Part of a small language model's weights: 16 layers.
MLP neurons of a small language model. Each row is named by its layer, matrix (gate and up: input weights; down: output weights) and neuron, and shows model dimensions 64-159. Each number is 500 + 25 x the weight over its row's rms, rounded and kept within 0 to 999. Numbers have three digits each. A neuron's up and down rows have the sign that makes its largest values positive.
A block is one neuron, or neurons of one layer that tend to fire together. After each block is what it responds to, as a language model described it from the Wikipedia text at the highest values.

L13.gate33:458483495494452504511459497517510497530477547536523465484524494510504486498504503516512508517483499493481502475500472467499518477545518485493473544522531496540512518518492508485451460478544539510516460430488473508438514543507526513512512511529524484517445551541487505462473494468495540492
L13.up33:476477534522487529466463542512504504520508480514487502489472486494483525504513472468498541472506494498541509535494518506487495478513500527543461493462518436514504486507504552530459497532537450471506513453503474526476489527491493491502520459506504482508481521484517510533486539539490464477
L13.down33:467540489529492511495475508500491537545516511470521505510493525471464493456474498555499490458498482499467511495503490522493510511493479508491480455482511506473541453539550485531486506506488524554472502469513504461496518482504460487489534473492462510461496465496516521487506479481511461507
L13.gate254:501488493522484493486486495546484500494531520453491485492494563505492476507487480517529500481503506526500536448501465520495472515488506482499503573526553498534448496492475488505500497495506498473521476467523495495499513474518475489468460474492500501524512536475504550503459515517482536510
L13.up254:513515506437478515500497510487502545495506510495468515503536490520449494508518466525500509454534463478498491499467486530482515474450534479535469504526503500498531509528495468516536506499532533500493507534513526497527538494466465527477513464489511457535476491446495443469477523497549468513
L13.down254:473511498523471494508522513534458475510510532478505493481498502482486436456505473455490479505495513513506517492498559497513529424506483528525521506467522517522485505526511487469527525570498485500471516503483487506525537515501525437479541537537516511531491513526516520461550480465472513491
L13.gate303:492482514526526489468482507517446560522494496490528539521522532486459522532491477484500505484549503528488482498505480471517483503537516526533528508491493495514503484493522520453510480516484535496475479514457523499482508499528528439478518462480479544517472500515475488497434454491451548449
L13.up303:483490503529499498542498514519484516489517534474510466506537518492490480476507455478516542502514454477516491488494464546496510523499490519530506560490487482494499485478490466514466446479475534480470527487529542505480483505514546507537571493532499517490510447519497530501494496487497460474
L13.down303:497563540512490543451487497506504529500470506513511486505461483516491441532506491483494461538533519493522529483495523500550473497530504507479462493499496485526548513549527549494528539476492467515514532449502453489490490486451509546486469484493498517492538489472496498512506533471481539505
L13.gate342:515505462510509489542549509506486476503511455510527510459519482516500490528494484498462532497484513557524497512480495490474451540483468504536479554476538474541525489469509542510516460505472496503491513527537497514480467476470531455486536435517534480497500526512502505485574505516491517516
L13.up342:475498515502519507497517543536498488504526510452492519469559495528477509491523514476508508498498511489498510522542571506439492471475490480489505495463510489509521538494509518450539507481530516449473487543473524510487498470464521512500492502493502534511485438483498511505474481471541494520
L13.down342:488525471477541526527488488474506471525498524489514495484514454510536520460476513507489465498491469502506508539513529466470556537495508490506473486531506525482470497504471453513490473511512492487495569501486535508498513503506507500498522484497470536497500524501512517490507479507464481510
Description: Digits in statistics. Single digit tokens inside numbers in stats tables and career lists, often appearances, goals or scores, e.g. 4'2', 1'2' | before a pipe.

L13.gate141:546501452457504491479489495484545487536509552493464552487510549497486504500489511501451505530487463503515534503513461459528514509475473504509530453472530516555510476483464501516511517537464480506512527489483481503480481470475514483505519472525512482489481520475457470508513485533488526508
L13.up141:512491511495478498503513506482506500478462481544492525530486479497484518535504527485483519510471492489481478460489513476489499507520536469504476494497505490462529502494511522528417487465500476480518505508520517500517502500515473510484514481513518478523551477523507541467523482537429517474
L13.down141:519456490486506460486543484510528535519495530534502535457531460485520479483485512517498476521486517542501485510525510524540502479461528517526503512476536496500466480468504537448525487514487488499486516522491464520547463539490569505468513522510505516491465557488515480498517536499519520489
L13.gate186:493481537516530513483475501523528523519502521457486526553463503491503506474438485497478438529454507473532516490505533529496495549498515471466496488513479497464493483493521512532454505493531503512486513530496468538509469483509486473515508473472534497497519539524441524459460478474517467497
L13.up186:455476484508521497498486470486496555489527437531494508520468507484507509499476530472532465509482498501470472428482475495513519522539501516494511483491482501494527483472510495512513478496494466461512488549485492534499489462469515508531486497452527534506499478483480500507481521528496458512
L13.down186:528503515528461512553547470464465518493501537493487537481489512494507479474541444507474493470573523514540550521512534471451473493512459479521476533488485499477522494507488496475505489493469459494526484464515487475468521530496494513486495505544516490510462494549532486492524523527505525507
L13.gate222:472518529501497482489432484523521528510472502504476466509461466544510498520501512489516453494495458469491518488499508500524461472482479493522502505492487510484511470535510479473477476511510508531552523495472482487518490468538492516505506473494502508486513512480511527518425522501538469481
L13.up222:508538499516464504487545479537516524506458511492452505529482464533543488498508515502442528536481497511491466506477528445515497461491487514510473494483528507474464476471526483492515510538477519487543495504476519519455455475511517494519500449509517530503519491477469516484495488537523493478
L13.down222:519515485536498537496507487496495456510493517511530492503508509473493493516505453473508496519489509486523493523508492500494523478524516513474483486475529530517450506479484476481510479512484499485536501528474513510555540507509487475549531471470511520496501533508519490486503488494484557515
L13.gate418:525518469481461486518449505539472506450519484515502499516484518499506500530509516503517473511537499540509528514499449464520480513482490461539515496515515513489540493465471483508490506476526433469465517501516500499484510525489462480528474476489502516542494527485500507452465460467500470557
L13.up418:481468480457489497479472519509493510526508448509524497520490556511494494486531515493508451483535540513513501540540531440534556456488490485460487496513496485492506487523480494506524469482479477538537510529491516489483510490487518524521521521473528485490521527545494464497500455492551481522
L13.down418:498537455505457537486509470449511441505521493511495509471494521516496523488500484484504501474512497519539522522482468471479477495466533520539512500486519497480499457512503506440491510538527508555509495452458489501519486492533503487494497495506537479526463460479473486467530523494530468505
Description: Word-initial m/w fragments. First-letter pieces of split words, mostly m or w (sometimes h) beginning a verb or modal after a subject or comma, e.g. m|ight, w|ill, m|aking, h|as.

L6.gate424:482513511516530503481505515493461507533523518470466510515486492519478469500486521492484490535516476527469523496536514492494463515508494486522516517514492460459450489500525486521496489549489533495487520496492549554476484506469525473513512468486481513493530486454500491524532526464472498512
L6.up424:474484490539521511478454497498464504499491497515494477525512509528518506497475509494482476510517473510498516545551491457494536509513497488497471492518480481505513496510489462511502468483470469490532514532515509566495495518490503508522532522508551489543497479489529489496497514518451489520
L6.down424:497527506436478482501511460563498470521528516500499465498479503510497520538491467503497503457481491518519456488479484498455496494476494511495486527447485502470500546447477508536531521499484510501492525475510535486515467494470472519519512505490481494507549542564503512523521486512517494512
Description: Verb start after subject. First word-piece of a split verb right after a name or noun subject, as in Gorski h|as, Cline a|ppointed, Banerjee re|ceived.

L3.gate110:506498521521511444493473507403477464459555509548499489518506533508543495487460512470491497535480501500487515533453507511449509509466494538483480494513486471512534510540512493539528540522501480487498517482526502528542446548475511469499484482515513504437484517518521495473469481476494524502
L3.up110:499495522476555471514503504467475485491527499509461479519531502531499496513527468429525502509500524464443551525511548485514524485522503518473508521477471464534531512485492517508473499488520463475456490485513498520517499550500523455527536487490482523470509483515453506466513485470482494520
L3.down110:484528533499489500516497479502536498481464540487552508455501528503525505464490528496510513509471547459504484448419452483506502504515493473496490531556501524536467503507498469497515489502517487483505500509497455498523515444532536525527507505523551500516492479512521499493506523527529489501
L3.gate223:512513488491514450531536472524512499496499508534542499490473504437506505502506490491526488505476493512538483490470512478447482539510551505529462475492496476488481534521528516507523505512508502536472493476511517473506492535525510478480462497523499498490466511533490456441508505489539485476
L3.up223:489511488484502493499458477495504516524489472503508512517483508505530495502526513475489539541471479532462488515472463472464485515553483508495495495473520497518542547492500516501518463503454555516468491546488483486525479522531489471516499477500500484523510503480485451464493492485533552539
L3.down223:464510498471509484467517517468496514531487541528523509451505491495483475537525504515500504487537499478495523477519501535542492503481521551484551525502500470501487485441488468483472531531477500521523503513487453572504497544526484479495509509494471537480522492504506531550547458496455440473
L3.gate282:514545530518474521473518486495486511503450465485503500491468568498472540511518497486513492498523513512436531478510523479475503523486488495496499515501557500505514494528483483501471537507503502503453485507493526503489509534491476519458482504483494509524492527526532486503513474402505484481
L3.up282:549536560537525466501505513482517466523479475502538549501488519531488488515543531504487482532500500444465501506502496466498473545503481460482508498496538509479529490530528509514493497422484509488485466480489506503542479521489495458521494494539485477476531489514518516510494517518459514501
L3.down282:476486501480523457545521477470508523517532498518524520519466487508518473449511494498437510529522481511502498470489489506493455498482504500456527519490510468527492550461544500478507494493498533513520510519535478515487501548503517464519479503443528513503462498508505559496469507525493526512
L3.gate321:511463437497513517519490497481460534493526488495525515529460512457525470487463485485499518510548475564483478460522487511521541534468517478514490524532522460508469529495477515481507503510517518525508550474494525519474492503523532516493458536548502539529492472518473482444487494494489510469
L3.up321:512534496534508515480519464458482482478494456513473467512498528462467466536529408514442503526493493497498529493529497519483473514545482530525474537511494502501496495463498538513508469488466531477507503479499522526533472490457521482491511506486479489529540517500504466525496504515485540508
L3.down321:492516473498464468503487494526482490502480499531517505503460517488442496541506487462516442487521502513506550478508451497542515469496520490477457482502493478479511484487493518526514507462455525507473511464502498546496507512497507481498516527470474521477513518523530503460532479502517531488
Description: Short mid-word fragments. Short two-letter fragments inside a split word, mostly after a consonant piece, such as els-ew-here, neg-ot-iate, a-pp-ear, acc-ord-ing.

L3.gate91:451540528496484506491493510524561536542499494463441508507485505477509506479514486507476468550494479444470495524474459490476510540487514511531499482500504501499491483488489500526485478490534516524575497502539506498493537529494478523528509492525491529524450532515476515517497519514524450455
L3.up91:530467535523468471513486513487486513469480492481499506527505517506511487545489461535481436527500490474479462526482494511527482466483486559497555461500470535495488503500517541508517509485475477526534489503497525460489512531479540483532494542555502506501478482556490486469495511504512544472
L3.down91:457472524505491489503501507551495490547531552534518476527452499488472482527467503479468517520497480492516509484532511518509513467513502495521487511457490476524503500483519494470467470459517502498487478459525555514499497465486526517491478533492550486507462471507463520484526539564496484477
L3.gate265:452455476492509535492493482464496529475517514537498527480512511465529512497469510500481472493464507478525547514494519507481457524516556490493464486514475487511497504485481512527515463518532468487516484512527516475543508485504537476488493539521470456482534483483504477524511491481520483468
L3.up265:487535529472521499498507489550555501523516461459479459500503533457462505517468522504506501508485499499509508483501473510485493542494508465516532479503462506507483504480480516499436514532446501458497504458496503500465462462507501509518491505568500470535512509521481524494497501513500499535
L3.down265:467484497507481509463497498491466514482528497520516467463495503507510481529512529552472481461512489505541476496557494521538517544511486520533460485539545517455468493504500480507413480516517497492479492539536506499530486525440513503492511510451515513490541485481456498527500495507501537474
L3.gate270:487512538504549466509527525502526466474496473503522503558496518526475447494538504506515498466529497507515534523492530502484464499534524496466510482518481516495533523467515515550516448496500495501497484498483498504496500457475513472524497549511511498452538512522475510514535523485529472447
L3.up270:503495514510531486518496469512509485505498514503523529518513527527487477491507483490501519438460537530500509497478480511494490515515547490492510464516481503523493577478475500521521450481409468524521522532467479502494460494493512528537466534447484467494511522491504514501532501485513499522
L3.down270:497513508454450500495522502479481516467516505476516486532514503443489456487523490553525499507493490505498524479492530491479511504492491502509522466457531556520500503528513491521442521513529455475492464500516487531515471489522492537502545520524520564456558523498525495492540480497463508480
L3.gate394:492499483513525488482499501497553516516516490505497464511528535539492495574515472491489511535514488505473495507491472495474533531456535495495508493510498453476482537478512456500471500477449494453529472477500473513533493511492508482492558537490503465490453482470469524494466505535487490564
L3.up394:455472498452502469477506526474529519507480519538501511505510533505496538531534511477475547493466462495459521489454516510490519506464514502497515526513484520464445520480497506512533465499502492489484499566471484476530518477517586484489485482545523457521497459498474520535516467519501487539
L3.down394:490483510495560505500490489506487529492561475562497497479439539514534434445472490494473490469527509496489521500488518470477491503486486480502485498476485477488516477517485461544481516504527505502469514546528537511483493549487498466470497484493512473486481514518480548518474477537464509478
Description: Split number-word endings. The final piece of number words split mid-word (si-x, f-our, f-ive), inner digits or decimal points of numbers, and endings like fin-al, ot-her.